Weights of a small GPT-style language model, trained from scratch on English Wikipedia: vocabulary 2048.
MLP neurons of a small language model. Each row is named by its layer, matrix (down: output weights) and neuron, and shows model dimensions 80-175. Each number is 128 + 24 x the weight over its row's rms, rounded and kept within 0 to 255. Numbers have three digits each.
A block is one neuron, or neurons of one layer that tend to fire together. After each block is what it responds to, as a language model described it from the Wikipedia text at the highest values.

L13.down47:121154171133130111103170089111132131096098124083143176131114093134132141143172132196138111143140133121101143167146081189116141145132128117132101108139139158127127147120106150091165126133114118102131121138101172092104143113119156127076108144135119129126092076134114124158154126132082173131
Responds to: Predicate-ending word pieces

L5.down37:154129130139115125166143130172096127112145143119101099088159087114097121143157154110145114122116168166106118110098112090155099122131167105125112093118132132090170112146147091220096110166125141148140134088127139107145150163119167171129139105124116147138109118133174094139116101116142107157
L5.down48:122154146138112085122113069157123097164063094123170131172162113112134128077095096156116123106073172126128169146113136097118121107131135120113165103153097092093107119144150154119191110128132139122114156119125139152113118121104164119116101157135090159165134123137107111138090134119118092149
L5.down329:150115139109112124148170135149152144138103097104125098115151103130103141138090122173127144153106139152163145123169137111136095141130123111104102164149117152107140112133110135106086104104086140157132139131132134095112090175148159110124144135117125126108128115117106128139092124175131119177
L5.down602:143202152115132145109147142142105166139128103127162127162139152142066123148070124154081158121107133107139159101102153133135095097140139142110129067155136088122132141148138138156126171124123112109117143131128105119134120091104146141196127158158118149101127134141138128081144157122144154115
Responds to: Closing delimiters of spans

L13.down698:177101136134116177086125102121146132118111115103157152147124191145134084138169141135089166117146103147132152096108120109132116123162144129124150127146123118143133105146126108171197142138124123107145132130134114070145146135127119098142142098151111141129191124112110104131146128142110125106
Responds to: Before role or object phrases

L13.down553:129108111137120154124139134098107130123136147105158153123137132154149153097122126154159136109156120095132200124117113133109115122152160106111142185146141136134125132188165091145103144134158118108154123129088109137121086135116193113098140159112097156122114094130149147078144141116098169125
Responds to: Section heading closers

L11.down10:149119142123144124125121163119135169122094106135122140106107130154136101158068153163127172132145154171123152122102156151120108141135145167128118183129077150103118141142116143138139109140110096150112140138129163110128108149125092117148127083141121136126078087141174161115120112116110120133
L11.down46:163105131131121161142104140146138100173092080143166117147132131196117112098129126100123147126117117132116179146090174108127157132130126061180152103097159114145127121135143140142162145133176158129131120115153115132166078067108128107158140150104131126112126123152121125130106113108127152111
L11.down81:135102141113136104120150119146113106146144150134156167115121140149142120157122158087143159113102112133116136106128098127146112146170084135122156123161128192135105142113121155115078119187095122148123138091136136149114128130156120116121125134137137108151127160150134149126095116102132116162
L11.down91:102077158125114083156159126119158145135087164163132114167118126109146133142146167147087140120177131114117188098170129106092090141149125095116094151107094153120139115112121134126141134075121113132141111133104146136125156136118122149135145141134098120158148159095117166130093120122130103161
L11.down107:084154057142123116161098110164156136129125111158116099083094136173112111099117128161130110120144130131153181145138078117144130141112102133170179122112113140172127126123130169127132128136181149085202103105104149138103162141125088117137112160148084146124107180124115160131127134170060136128
L11.down179:130136110119167127161132128131113122095101132117128109111145158127096129108109104119106152103135129137123162152095111102127098135139124094116178165135071115112137173154106158160124124133090133132128129097133137143118119118126118087109140155118138155148163129122096133114131189162069123122
L11.down204:101135119115132144145133118137134121095169100120084122125133128108117204122130139141153100107127146119144116147133177177129145109147152146148159120098080142107133130131145142146131146159107095116114122107171106149111133107137125123162169106064131145129161142128128167093135146164111183153
L11.down313:107096135096129198167135156121111161118134123147158066147129119129120171147166119128156107105167133107121141128103098170148095079131114144096145153142139090146131108144141122153106110116097107166138063124161140121160151135125115107121138110148161111093126075172144132143131122121115084095
L11.down436:139127156150114138129133103084118105114151164173110132102099111121136094128139141136132138166109147167140083061114152135110134128100117089127121175137090120136164164141131140130109132176136105146122152139115151136131104168118144140089092135152086160093122103124108140117113140100105111110
L11.down514:118168156096127121159131147131105130171125124123163119079174094173145103149163131097162129160129092172137138155152105092103095132098136137114125157171065127148113095127140105096117092094149145117148141097113141185106115130182109120115143161108141123142127126143113122169112103107119132093
L11.down522:164110151113125171118146160169133184129158145130161118152129132135120108141150114110109122139101114100165147104137125145116120108153108101117120129150113091131146094109126125124174137156082119144131140147091101081125147162115090144116100151118122116153151116115151108150132097156151125144
L11.down545:130138124122159109137124109150152176110153132162173161131162116136109097128111132173129136162129125117134121115093110096127131118163131129108129098102130175136060155119118098131150119131122118114102097148120112177124141179115151119119145118136143114136117110122167172153136143104070117118
L11.down546:124116113109158143149124127144148139143146159134069102126129121113097095133135128116129108142139151107144105147145151072095060130145165122137120135121138095110153103116151117121120113148127118150174114126128104141096134139120102130128117127144140068126105132121150121127146130147169136143
L11.down563:134119113081119145133164119109151154126109123158100121111118166127111112155151135114117118111126134092194127138138117125109138143164118102155113121105127121119121121119182141122143103092105104116115137123159141159120110105154121090128119144094114123107112101151124114143136116112144113095
L11.down575:155157119131078129108104142143106149128089139119144137144164133145110130147135117170147112129132103087114107113074132145175107129140113186129117202129135109114109118111179127123114162153102119145139172126154103090126123150098139076146117124098132144150111109128079100167117174129099126122
L11.down682:152107080093178108135125086074126155140125130104131124107122151103128143135118109136144110149134127117147155175154146143132133151120129101147110136110190072103143111145131110168174148116148113156122114093121118173096120105118127165157104112119123126111057185145105144102129079100130162108
Responds to: Word-ending boundary markers

L5.down322:193126168130138137138140161153121117146096176122099151097124098133128128125098121072131126132105140117153154128150125116111095149102114144122118112129153142111131136086112104133122137094149156137129133115160143120136131132081115148109119164111118146164139206113089148102130099122123122099
L5.down328:131130175098143089135116115113120125094114148125139125131127111117151148079125135109128130121104121147167161076171143108120156133164148138122136142119103080133120121162140166132141106146107077119145059105144100100143116110153135111103137124170115116136167108156124125097144136143134121121
L5.down482:148111089121176099147161090157106125111138122156157121111090116177163125131077132142144164112139129107115109111137112175110117154151154111144131129128122123164112078105129132138115139083125165093100142081101123134134146135154149131134117132146102083111147125124139157181110167143115130128
L5.down668:118146103148127135116169126116139130085083129071110095138128087155092126109133151100131132112138143129110171132162107125109117195132126164159144146106161127134105144095135103169143116151136119106147123113115161117138122086125149155116121124163136079122167144147114140100107137134095134155
Responds to: Clause-boundary connectives

L11.down66:146121093140152119122111117124169150160128166121147116159133148137128154157083096161128124097132123116168106115119138135124143122153117116162078110114128125120170167154118139172077144121105116163143101127114160129123172150173103137147131097141087123137058112131135062136131136098132117081
L11.down84:139102125121122104127116127150102136081127127124094122093098118110109162121121096146116132139135082135181128113136148118139134141132151109119154116130140137141169114135130090118105120121104128102105119142109138180126129130144105094112136067130121116145176203121197143135143144141088145144
L11.down127:137166123173113136151128109138112115116114101110129116137102130102125181129152116115114167135089131170159118099084131141124134137131123139151124176134086155156108151150116125109107135118162151122132145137099134101165113102155082129095167081148140123128165147097124147145161109091111140117
L11.down129:143061123131154125147153114128092092134136120170138126105139125119132127132169100083110084087156118169128143108142116120107097116156135088109120124121100164102168132126133096116145156101144127148103106105123150140103173108086138145134102135135149146128071160181141135117152120114153118153
L11.down154:147109112149160163119156137107150124114125144148118164136111171112131144095167118120121138147104151099149084151125152135167135110097110114188117105150125151116138116133180143131156115125093137090130129061111111174138137168147157108129132127165133155145106136089126136149149119129138120122
L11.down212:133093162150166184124086139086151104112081085120138107155154134133130075126137139128108137135134139117139131164124149164097148101174138078144040135122151146145100150138102135123104146127172123127107134142134116151082120143132120151100134132166120098114162116128139141124160125136140123134
L11.down224:119164128132119132158134144177104124116114107106102107172132116155134078110140138089106100116132114125135135146120081144108096135151116123119155129145144119109134104126151149146126159147141131108136112114148143103107079130138112085117141118136144138131146158157209143115116137144136135106
L11.down263:152144133124135116133158105146166077102128147113119114125098140145130094162175148102134108102155104098127158127091088106152093124104133165100136133126135122088157105137165113121147090171096170179140134141137110135132109145140093115134139164164152122148149117152147160134103115112111135152
L11.down277:061120159138104084137128122101116129105093151122127137142142167107145100113135179145135130140125128137108147083114120118103090097110119142125088142154091159116125155166115099161107110122102139163091116162126135160105117149106130095132143131139127111173122092105108152165109118134142143123
L11.down282:099122131108142167142127136125108166126134121134140083084143099128153136130141105124143160128122116154135108122123148143107178130174147090149136085132137164130115135113130116092127144107115101110125102112133157164105110107131116142108118116108118121102143142133122125108153130134083131115
L11.down344:132114159112160113186125114111137150105119214102127099113113135164134120119189146132127129129128134107133155100138138089097097125138136136118154160141166132140118133136112150177150130126165138170135129172132133051105113137133124113073116122115132111149134148125121088120144156141100176158
L11.down353:117109148123120104135162134164152108097141164087117072130137104135114131112113161078126156093124150100121086100086101108097117190182129097113170148158124121127107131124128126146094145106203145115128133157141106099116116139161116158071148175115128129124098151116162108105134135170124147118
L11.down358:131133129155100127138177131127091122115137151121113122120061129144087149109097147086155141085137101127087136103158127101157170135110130118150170100140142116115127134132154159107080118182132128134115113143189127145133105123135127155124181143090128124161099128185135108106111120149091132139
L11.down449:089133109094147155124106120138121146156111114144179116099162103097136073134156152107105138133125145157122137130112180168088136149126145126131124128133093144174129110157127114112113119089163112107127122143133115121082115133133122112130141151110109133163161083114130137110118095114122121121
L11.down459:114154109124142125135109118163127112119117118115152148123097164114135177147149151127134064129137142115153113152101106144114121136143137114151133098137134123142157153075127129130146084106103143104137146138183120104096136104113172096152112076120154120110161125150156111120132129151080166122
L11.down552:168134105173090110108117119125168106167098138117092143112103132089139099133124135120144137109117080135134115132120105137139158125145109155119102128119091134135149149133111114120123126149155101143141102137138139127171151108138157131133114147155138114187104187094089130174122113114167104102
Responds to: Upcoming personal name

L5.down32:133139106094163104118148101121149118099091145102175132119080142145113097101130092118120159119120145139140156132136131120145130154094133140086139175132158127133113126101109113128148122088118124122108115128166168123165105089114130151114129173156121140123154172120125134107142112146142154101
L5.down250:129148178104101146171137107075163119120168150126166113127170123104138129140116103105127129152119168105131095150172128117127147136081112117134127151177100132134154092091144125162137138089140123118162121145099123092136109120114161122137139129141081119135128161153123127097100133136193139085
L5.down280:126151151112128120118136088150142105125123128142129120132133131149092124143135104110117168112160138132193148122146138125120193132111139175104128116126091149149136172135127178130160112088146091128161096122136116127155096138137110130129142115133104107124135098169062085096142137191156163171
L5.down748:181133145123151110137144144139141119107126111113158118143145090168109092124121109103124139143139139104141155136131117151096162142117162134102100117168116154103140147134150129103131107103129128180132135146135134130182063107150158060143131116137117115088128080121099109061097109136148133188
Responds to: Sentence-ending punctuation

L13.down493:174121124161085093158134095074081136102123146139148141133100138115126163145096177133139135153136145108139140107255117117123114150116113141138101132124136133116127104091136158123146140128133144101126160100127128137097152116159107117114102150121118123102105136104112169144160129139117148174
Responds to: Paragraph and section breaks

L11.down5:130144104121159147107133087103122154127139064156105127084144110157148133165114178135141162109184130133129148134142133136131099120138090131108115126145146138111077157142145143126141121122173106088167164187137077119106128119150074151129136107161103124132128157117105136157079111094137151126
L11.down50:092121156133091139194142111129142156125119117184144111137146096156114120124114115146136145124120174119144145131087118082146192118115116184093145095134146129110103133136132137109129158147150093148119139081132103136165102105126146129137143132131120131125122129160127144132097132056103109084
L11.down115:134118140129132084137162125080127139104129134171149120137118113131134148172100152098109107130133121145106101152158151179093146111152074164143119161062122153159154114153140127117163124119147103110127106124133094135151107121164149123145102138118111097150146116145125151104153143175099096114
L11.down122:126112124118161118132070179171124205128126150099121118150096119126065142094146135131158153165133136148119132130123135118117129143139090124147152148134141127129134153101124139151089088124170146103111114153145100159127150107139120139152129124146084156116103149145154119166131141146127149108
L11.down200:139134146173130141155110126153112093109122157068149087120166122112144151147154123143106104142152085151144145106101118119114127138123125157080110120120108145140114109100150122154155129139078160113142169116125115163159099111132139140115085137152107144117126131113122106142154089116130103162
L11.down205:112099140146121104169067094103136148113129145121188126130101057149124116136130138112126132131120102124120108118116142141136151135150137167193157158102133139136117138121114143096125141116097127126105162113118143124144174127134112097135133115119166137099126154127099067131118151162106125129
L11.down210:152133129120136146103144167108162159138143131124118169174128130109124130152143165138164142154112132163123086159113126103161148113091132089125165122146143100157122133154110134147127175141100120120095203107127100085115128104097089106138117129123134137119144114156116157108129133152136121107
L11.down248:146095128084118130156104085134172089163106141135160126091084132161133150119139144130138100122105120130117165110095100123110154123071149118126154141150096114156147153162125136155101136177114179174090132105155104152141112161104126157169133176131144101136128161148109091110139098110146112143
L11.down261:099109143151123116114100110099170132147125124122163111105174128148099112094146124105116119103122103173132133135109149154129165126117067172133120122143110092140139155134106129099167083146048090109124125117157100161112133126109091135143126154096128134110129115138123067152118134128138145108
L11.down312:130118118156135110154145126135156153150108095143136110149109093179068147103121109117118125145124105106138137068202156153111131177101106142121136155152133130132122139142174144120139135149114136116182126144138132154154124112125104144127139104126121163103134113139086110151142114141177124107
L11.down433:115159127104107120161169176123146129155133125090138121130143068091132075134072128083148122108122132140100122131133147137112150159113149111108120146139115134134126093076139126161109097113147189139124149144137137120146123146100174060187160117143115116150105148082126104198133118169141151109
L11.down443:155148090125156131132161138150166113089074106142099108133097133166102127147128138150107138149125118159168118138150116104120118144123132113141117152107134141161125100145190179130157100104153131127102126091148136144140123128120108133157118166126131124142148104158079122120112119119126146103
L11.down453:105090143109162148120114126142125101130080123107125123072188123110136127150080122085126157142138103113142174143117155155108095134146144132128118164119137184144127088101150133106132132131138124128134158119174154105115083113140171102139104098152118174123174097078128125116137145119152099158
L11.down541:169117134143113088154116139126141135200118136143129105148080133091170117146097119090101103086187129125138085077120101121138112100115107136137146102128098111175133117105113125081169122107143192143150119121148132128129110115133113176144113164137125157160153117154132121120087134133109156099
L11.down547:167090064107094141098110106150161166147135159143108122142149174126092145133171131091108169107163125138132173120110177132096105110128148091116129136150167118111121143111114131161147160132087128085101082139145137139164179126150144113148129093145149088148136079125091122137136150162115119120
L11.down621:133122171136139140148161149111124089108112089114098073125105178153132105117125158092094141091128068161111078115114139153098124149085161100114160137104127145119153155142107146149183086119143120126107139114127174148129116151146117096098119097135136088095175137142089156138127148142135133083
Responds to: Prepositions before names and dates

L11.down6:143118162168095138090126111124123154113118130110104140082142112103117124170121109109147114125102089137113118115106122181108143094151149143157146105077107127182111104112126111129172143128123125142123125100105168150158100118096134132143128129140114157125164129105120102154097099097107177136
L11.down24:129114118124130177124141150115091157102135125142125109117115145155104095107152092121155140116127139167153154137079161111093136142186127120115119140129117110079102154140162112136087185125146111114113129143102131104145144135117112124164132113115144082107121116122130071116118155148108096150
L11.down40:162162094134104089154101107092117100089119180142124133175173123127114152167128143137082080150113093167156110102162133163135139148137113188159142156110098115123118137128108150100150149128099183154127167103118143158122126123127092079109137146144123143153109143122149165141125108130101141139
L11.down73:096177170151156163116079128156162138094115144165140123125129092137130142166145157117115128173097128154167092138165105138126115088136107112115154106086126170141133119117146159114091139097143124139169115119152165113138103129125127146165156148116137140119176128143143122171052132139135155129
L11.down206:102106108143127135173142140113164117114091164148104141167124123137142097120112112099110160125161100143132106115123128108159134091154134130129106146149132130162125129099112073122185173154139130110141137122140124145096116151110133157081171137145132136142116154127126078128073109127101089153
L11.down207:163130116095128107128086174116117132152120156137153128163082128135114111128107094112135136114109141124129164142088179113146131117137121181092184117147148103141181104097132134132156133090087130179136135137113080137166145087153129092124140108133105125133135112110103115120125136128102141135
L11.down227:134097090141138108092089085103134160114124111153143138163131139146130146124103158160137158145158132147132133110147139125137158129148110105080133113081090125098146127207107119095144122137139187102108134104137139115131121082142120135144169126132114097138134148173130135113153136105138107176
L11.down240:098161157120102125131130074152145095121147089078113188139119094144154063131137168168103101135135120134104140128068154134098129128139105101104158105130140147137106121176158149104162150125151080137158122093117146150119114130118151127082113132116090146128125111114129155172106124143081159104
L11.down351:111104156093100104170152155100156129124159139149135116138129123161117113136123091131168153153162120143099186124110148120133106139122135161070159135143135112168144132146101124108104121112107132126098127145120142104142148119136116085130135138194151156135128110168078122127139178125105129162
L11.down390:085136180116150159112122121154146155117094103175119124132055113104110121152115131148111130118101132126130105128127108147132094131094159177149174116096136121117122133145136112128113125150138175122157161108149135151116147170067149092169100119120176139129132130135116134142120105108148142102
L11.down399:135112105124125095111150161100140158136175120161126133066134108123148117133169125115191160105141114116102109112141124154160103081175120139144123152185104127119130131093129106109150140128145108133120102146114114130144123140156134107103134153137134128146100106141112127133104128126145098136
L11.down403:123101129137111112137102094100103168083124115149163086122122147115115145143137142153137142116131132142146079112084096127138153131121085160146140131150074153125089119164145112170124142164127124165157117141127135114157125160141154141110138129087111136144089123173122076093147094115134146133
L11.down435:170139103139118155162154115111092134123116148144153147154140162126166146094168137120113130137120129128136133108112139170121124122119130102129103114133134143133133092152149168075098151140161106114156161095159163107084109117102172115120136129125101113113142114166116094126109107150119184133
L11.down492:073133070115140126144127109137130155115106116133159127154160108118087133105124129121162116112125141129094118132093117125116129127150114139135161125211131100120126152132140120080151165111133201117126141136109094153100145168115141121106130116157146140151107120133120105154113084110120137120
L11.down587:105116166133134105151100149102130076165145109155159109126174085127136100094158135119149116099135159086130144140128140117097139106164135087119098114146140151161142113148150139125128135123124121101125118138170115143169122107138137118142159148101173138142081092101106135159125151112177090164
L11.down732:166119123131111132102118169129122112093090128098123092117106143148165094086116111151160164134138113116124113135131101144129132131119137150124097159145105086121151162146110154133152157160117148133086086112135155163105129123136129128124108117099137079132176148132063087106123119106178113141
Responds to: Predictable mid-phrase tokens

L11.down85:141169146135149081127133141134134118156130165122163123106117084147142133161128144176108099114153142105105147131255122083113176134105166132105112137115148142106106103130134136122080092112139076093191119124128178151108118145138115136142123133124123112116119111122115131115129102125102113165
L11.down117:132124139133157119120111129145160113110126107123123140128148131149131130101146086093084173172108162115110084120116116135140122157185113179099115166138108132114120140130105139161110147127104140148146102124141132122109122089149106132132108085126140142175149170097126163149130096156146141114
L11.down120:084130149176194079123122146140168113169131123102136098146142131177142127157123093151123141116142111111082152148170131126110079142096115168103079086083164155140167134132104144138157125129123121108102111146120132162156137096128159178099127154150096141140145154130128117144127114074133137147
L11.down128:091142160122148103122111120152147120084143124133128149141148115112150131128174094111109136140119110105145149152083172145109128121142154124099145114125136110134112112139088124107100121102114121133104132141136144150108110120140111087109174101133133117103128160098145180103163136118073120138
L11.down168:131105077130144106121162114068159162142123146108146147151111123138151140130091152122109126111165143128093120144239121156123137121112109122136147144137135122129126119137161173129129141122109147120117113082136133131119097116140107096135128129130094091084155079144073127149110103137091141127
L11.down203:107094112076109132139149144156122166155110114103137137096125101134126105115116106114127142146158151149090186138168172119079137108106127126083147120144125129136143112123160128102152143153136128134107144179079167103116148156174164107133173081112139133111142101128140107115126129162209135138
L11.down217:125127126113106136097127135100104144122076126100132148123121110091132131175148161147110067118099102171126150112164116150139112082141133139127125108124136143130149133136163141115087135122074150146121111128103155126148111125112085148102084142097146139152169063138088161129140088131115162119
L11.down280:103110133072102101137125142128148149071121135180121137156116098188132117127132109103119173122123132155093153144133102118162123133087160129132114120137133132172142131138145120148099108098147136137110158098142139121134145136149108096142113151114121123164168114097113105149137099102119086124
L11.down304:121116118085200123113153116144148163142091111143099079142159127102176154121127125151137159111129150103123143178203137123124112107113117131136112097127100076118083112163128134164162093124102154088165123116091112121126148134142129158157082104114127152168114122126159131164132139136110117125
L11.down377:127155109074103072133144100119168113123113158148166133090101140153142089121123114150108123121163159118104125150176150086137131130135116140128121102147117130157127094124146154134124119131157104103113169156103175120138105101104125116128119164116152118115166146124123125131109128124110172159
L11.down423:131158152098112124139094099131121140142119140129105148113109144145112151142122169113132170142126100109098177107164131099145134145155133158115098148091129125161141124099157148095123148121139081156127132130119151145096126144140131114148132121121158131122161122180111049114094152116150098129
L11.down450:130118107144141135121108135138114175105168115101154101092138090128137149119136150118147111170118097145153083137112120151079172151127111110145119124161168157128141119143138111128144159139129120133138111133129100155085148124119097140116134143106087089110168099108077117128127138107144187191
L11.down569:145084103165123121124117157117143150140122095159146118104115099077132099115118142135096112135176140152152154106240117110124127148142151159079160107141120136142116116094139148103155129113104147154110121178161153145106133132138142125089095105134128077109175153129102115130170105103123126152
L11.down643:104133147114125089117135133111151148122119098121132142123132120116168091119145129123114126170136109101176108128148144165148117099104170141122112113135124090132131142139126135160145129118164157107161141146130153127175105132123139132125133130114138160101155116172090136138143098179143124100
L11.down665:113128166140091128123159093175091074125161098152152120118074084144112151143107146104120098143105117156132096151104109158089147161119120136162133125073156153158125115108136160101150130111117120152154125120158155123150170132120156161121090102121161139130136092113108158098161162132130113118
L11.down667:087128107105097084095122131147103150110106136166154209124098155134104158143153136157142100130106113120122106089136112117155138147134125160125143170151109112114116142076114122110147129138107146108155141107158143148114121148124121110106134096136111125078149151113142173116086086158072180112
Responds to: Sentence and paragraph boundaries

L11.down4:140123146121123104131145142166135116128171158098126109188112158127149197117188113139101098142112079136106126122096159112113131108115142063152093142169135094148126159139091161094102145133133102127143118140124141093166154140154112157114130162130119132122147120161104096121132078122157129130
L11.down38:098092139088173125137125161101161058126140145134126141133125140094147156106133122143076142103145124066115119133135141139188111093139128110075109117115128083103154149121139107147130102156097123172143111163138121089138131126106112129138139151138137122106127132113141097145139113121155122180
L11.down132:121137134133107127137138059141127115133152137142143150167140107126096091113121155163150130111084154097132109154135094146164124132107119132145073109152167184082141124143164199153158105095126131150129132148119130096112150100097134145115089096135146066079101122115137137144117130112146098139
L11.down147:144122176142108080062129124113085146129152138105114177093144160130136137136183172131114118164117150117161109162090122119140113117138077144162121105127130176143124136133135138102168155096112122145161123125080107109148131142157134136138123152161148129111122103097131147154149140140113105105
L11.down177:119127124124116106107129153161164131184112093195111138131131127150086124133161134130109153121099157088147137096089125125147130140120125159111087098107140164105131115153106125090161135110177140119079126134140115166185112134141145100141116132139142135125074088107136153106122115158160124126
L11.down189:124137145110111159106128129110129135091150156141168080141066106143123088151126147130113125101142107164112095092206144135122131089095148103150121123117126137123109138127122146134089138152111144136184125180110112093134142143116141116105156144099174152134119102124174100129113116122122119192
L11.down325:147117105093131111116129106130144147076115113123162122140086082103101123130175145131155135073086134132118143140148116129125124091179109147114114119136145125113127122147133093135069159122193124121126126149128133117093131131103139161098113161126167092104119179077103149098147137124131124116
L11.down350:169126100119140130130153124153101094134141152151189125148112123106134131168123101122144148092099167120091139142152132123148091148116110116082135096129144163110127125121121108154126123095109127061176134104144134153145138110107112168119137166114139128158138135109118107138144165120108117161
L11.down362:096125145078116149131108151115150192101138156105143165101126120140116153144137128155115146173118095177100126118140090120117106145116135134118069128158161210143149136154140122158161101081125107105137110128114145145093107127115141139092109167138114146097094134130131154148096125165132180137
L11.down434:109131155142100110151128117111080126108155105141143085106101121084180135096143115140127126124127130155130121145139138125123089100111141108112127118086113144152095119115151180163126135147081115132161125123110103088117138119118121156108109122139151185166085127124151123118140072161193124113
L11.down509:161147122134143145152140124124136072104101125143149141111124093104175131130136122113111128155148114193127086149182175153134140087157125097147119149142105167098138130161124133112135117089115164110112145100174147142153125166131137134143153132124105148135105130132137129141120165113112143128
L11.down521:113124136121130121148158125095141146120169124079135120115124108122108137125137144121122131099112141135095142123152126166140108127166137130115124172143113070075135121109118132101122109186075150128138132113108159100137116075130175156096108109144167146108089174102087140114110104136161110150
L11.down640:084151154148095172101179103083116119138127175154143137110140116126123109097145101147135148140140130152177138105101137109133068127149108131143109145094055096084085102130133136123088123131141147115109110134122115125140137121109083130063148126128147174107098160144161122157112163141141141139
L11.down714:090122172109148152132157132107113150117103154159179170156140144104140080193147142167121099132094157140144141141138116142089094106119121142115096116134151125113111141145113107116126171139124129122132115149145135139118135172145164116070151111150117133106117087137112169076081155148052124156
L11.down715:127125111132108152151181108125059136121132174109099148121088135105137102137109170128138149152127172102143149137101127129126131161136157140112131099088126136106114164123114150141129145136136144110167111151107137111148111126073116127132165161120116157092123130116142134058086102142128164167
L11.down746:131126120138115117122131156154140081136114148139126114099081103144138102167116094130077138182153105160150112132143127127133149118150099134106146135097067160096138140126143121124118141126111102193105108104107116153126093124137099147141138114156096143147164125109124150126135114128104116153
Responds to: Predicate word-final pieces

L5.down397:170104125161096143087131102078142134093123127123157150081090102154136148139112110120153123100145155129153118175136129119119131117195098140104126096127152115122148131112154109111173132188173143106108126135134105148132116130132130110104159096123135137122138136133105145087083109162107132136
L5.down477:125136116101144113149154129100110111137165136123117114139132124146137144107098137119168112128137131128109121148159142156139178131126105114136166141109143124113144093122109150110160141071096115075113110135123082109114124130141144111148159088127157126154142153115156186135190125157151115129
L5.down495:129100141127142105075123084127144128153128123104095096078112119155152147174134161129105164092161161118149111119141123140158119123097124135158118137127134069144158102190157137132140185130066121139107123105126125092154092118130113135089135145119145135087091138141121170143130129145131121074
L5.down688:125101099165114101097138129064116176163179089145138132108136157125108168119124081122112126150161155194120096123153097156122121103130140143143125119089102135136134138137159106105114108176144145123120116086140109158173137147071111105142123131118152137094124103113165136122126111147117118118
Responds to: "of" in institutional titles

L13.down211:085122148123117129144159132172132109164127116139106132128127080124106125099118167097135088092136127112126123134088129119148103156113132129137193110104145134118128073129135096180107130167156132173143131109142132099114109137116106152119148085128087138124095148176197161155118144128086169086
Responds to: Person-name start predictor

L5.down146:146133112132136144115145101122112150135107071154113113123165106159133129129092183152170146144123113162110121134134125115095126158124151117111127119123180141162129072158145081155078082130115160132093152092128131112129145142166121142112117144146144091117128144138132150133127139120140104130
L5.down525:087116124120112152132102144148170158182145122107152135120106105065117148133152123104139118099128141089150111153099102165153133135154114106151110130103160122131139149084109132124142108155095092125135118151130089119113133120103111155116124154106100147128093166111173129169113134143115172156
L5.down651:113106123156145128083151138173149118120101105125147137104124095118105089170118165147127120166121119112155066157129118095115150125173110133104123160118131117125100113099105150098127126146102143138112131198129138142135145146133099126097132141137104120173129105106104123128141142195146102107
L5.down674:113122176097167146106108118152186123137123106119093072109152059120151081126137150129128112150137162125150163156080103119100126117105169111093113097096174131153121122148138134127144112174119102128116151157130139156121140111108140164133137166113122148160144154156150101128174147074110081077
Responds to: Relative pronouns, mixed fragments

L5.down199:125121118147154139129123124118154125115095129099122133140123142167093137092134100135145084148132133155173134156130119139124150150134149147132134119153108117109134144083151105136104126148077104140083163106125163132094155136180112119149102141142083143105115151127136161094090143117127134121
L5.down518:145101144121183136142108148147122142153135140129119099105104146113111122126109126084154088128111142125136140118137133101178121108130180131118119092122120123145147133132170133175117097128126138152133118109108144126105126120131088077154147125105082127125109143137122181109143156155147121142
L5.down596:112147121108115102133125102092144074156109100145136127145111134123133113175133141116092083126131127090121165146177126144103158153103148107121144149102108122165099147121150140127153139077110139118135128144094142149107160149093074087114153147108111120165146135130112133119108139148160128166
L5.down601:093090083125129126147146142103180096127134115127127165101141124138113141154124142123181135165141121139154120131110165111129109097112144100127130122148157101153126152146111159114111136117138115137073161131081127127111190106142095114145129127171159086094146159110118144087111165127091076121
Responds to: Word-completing suffix pieces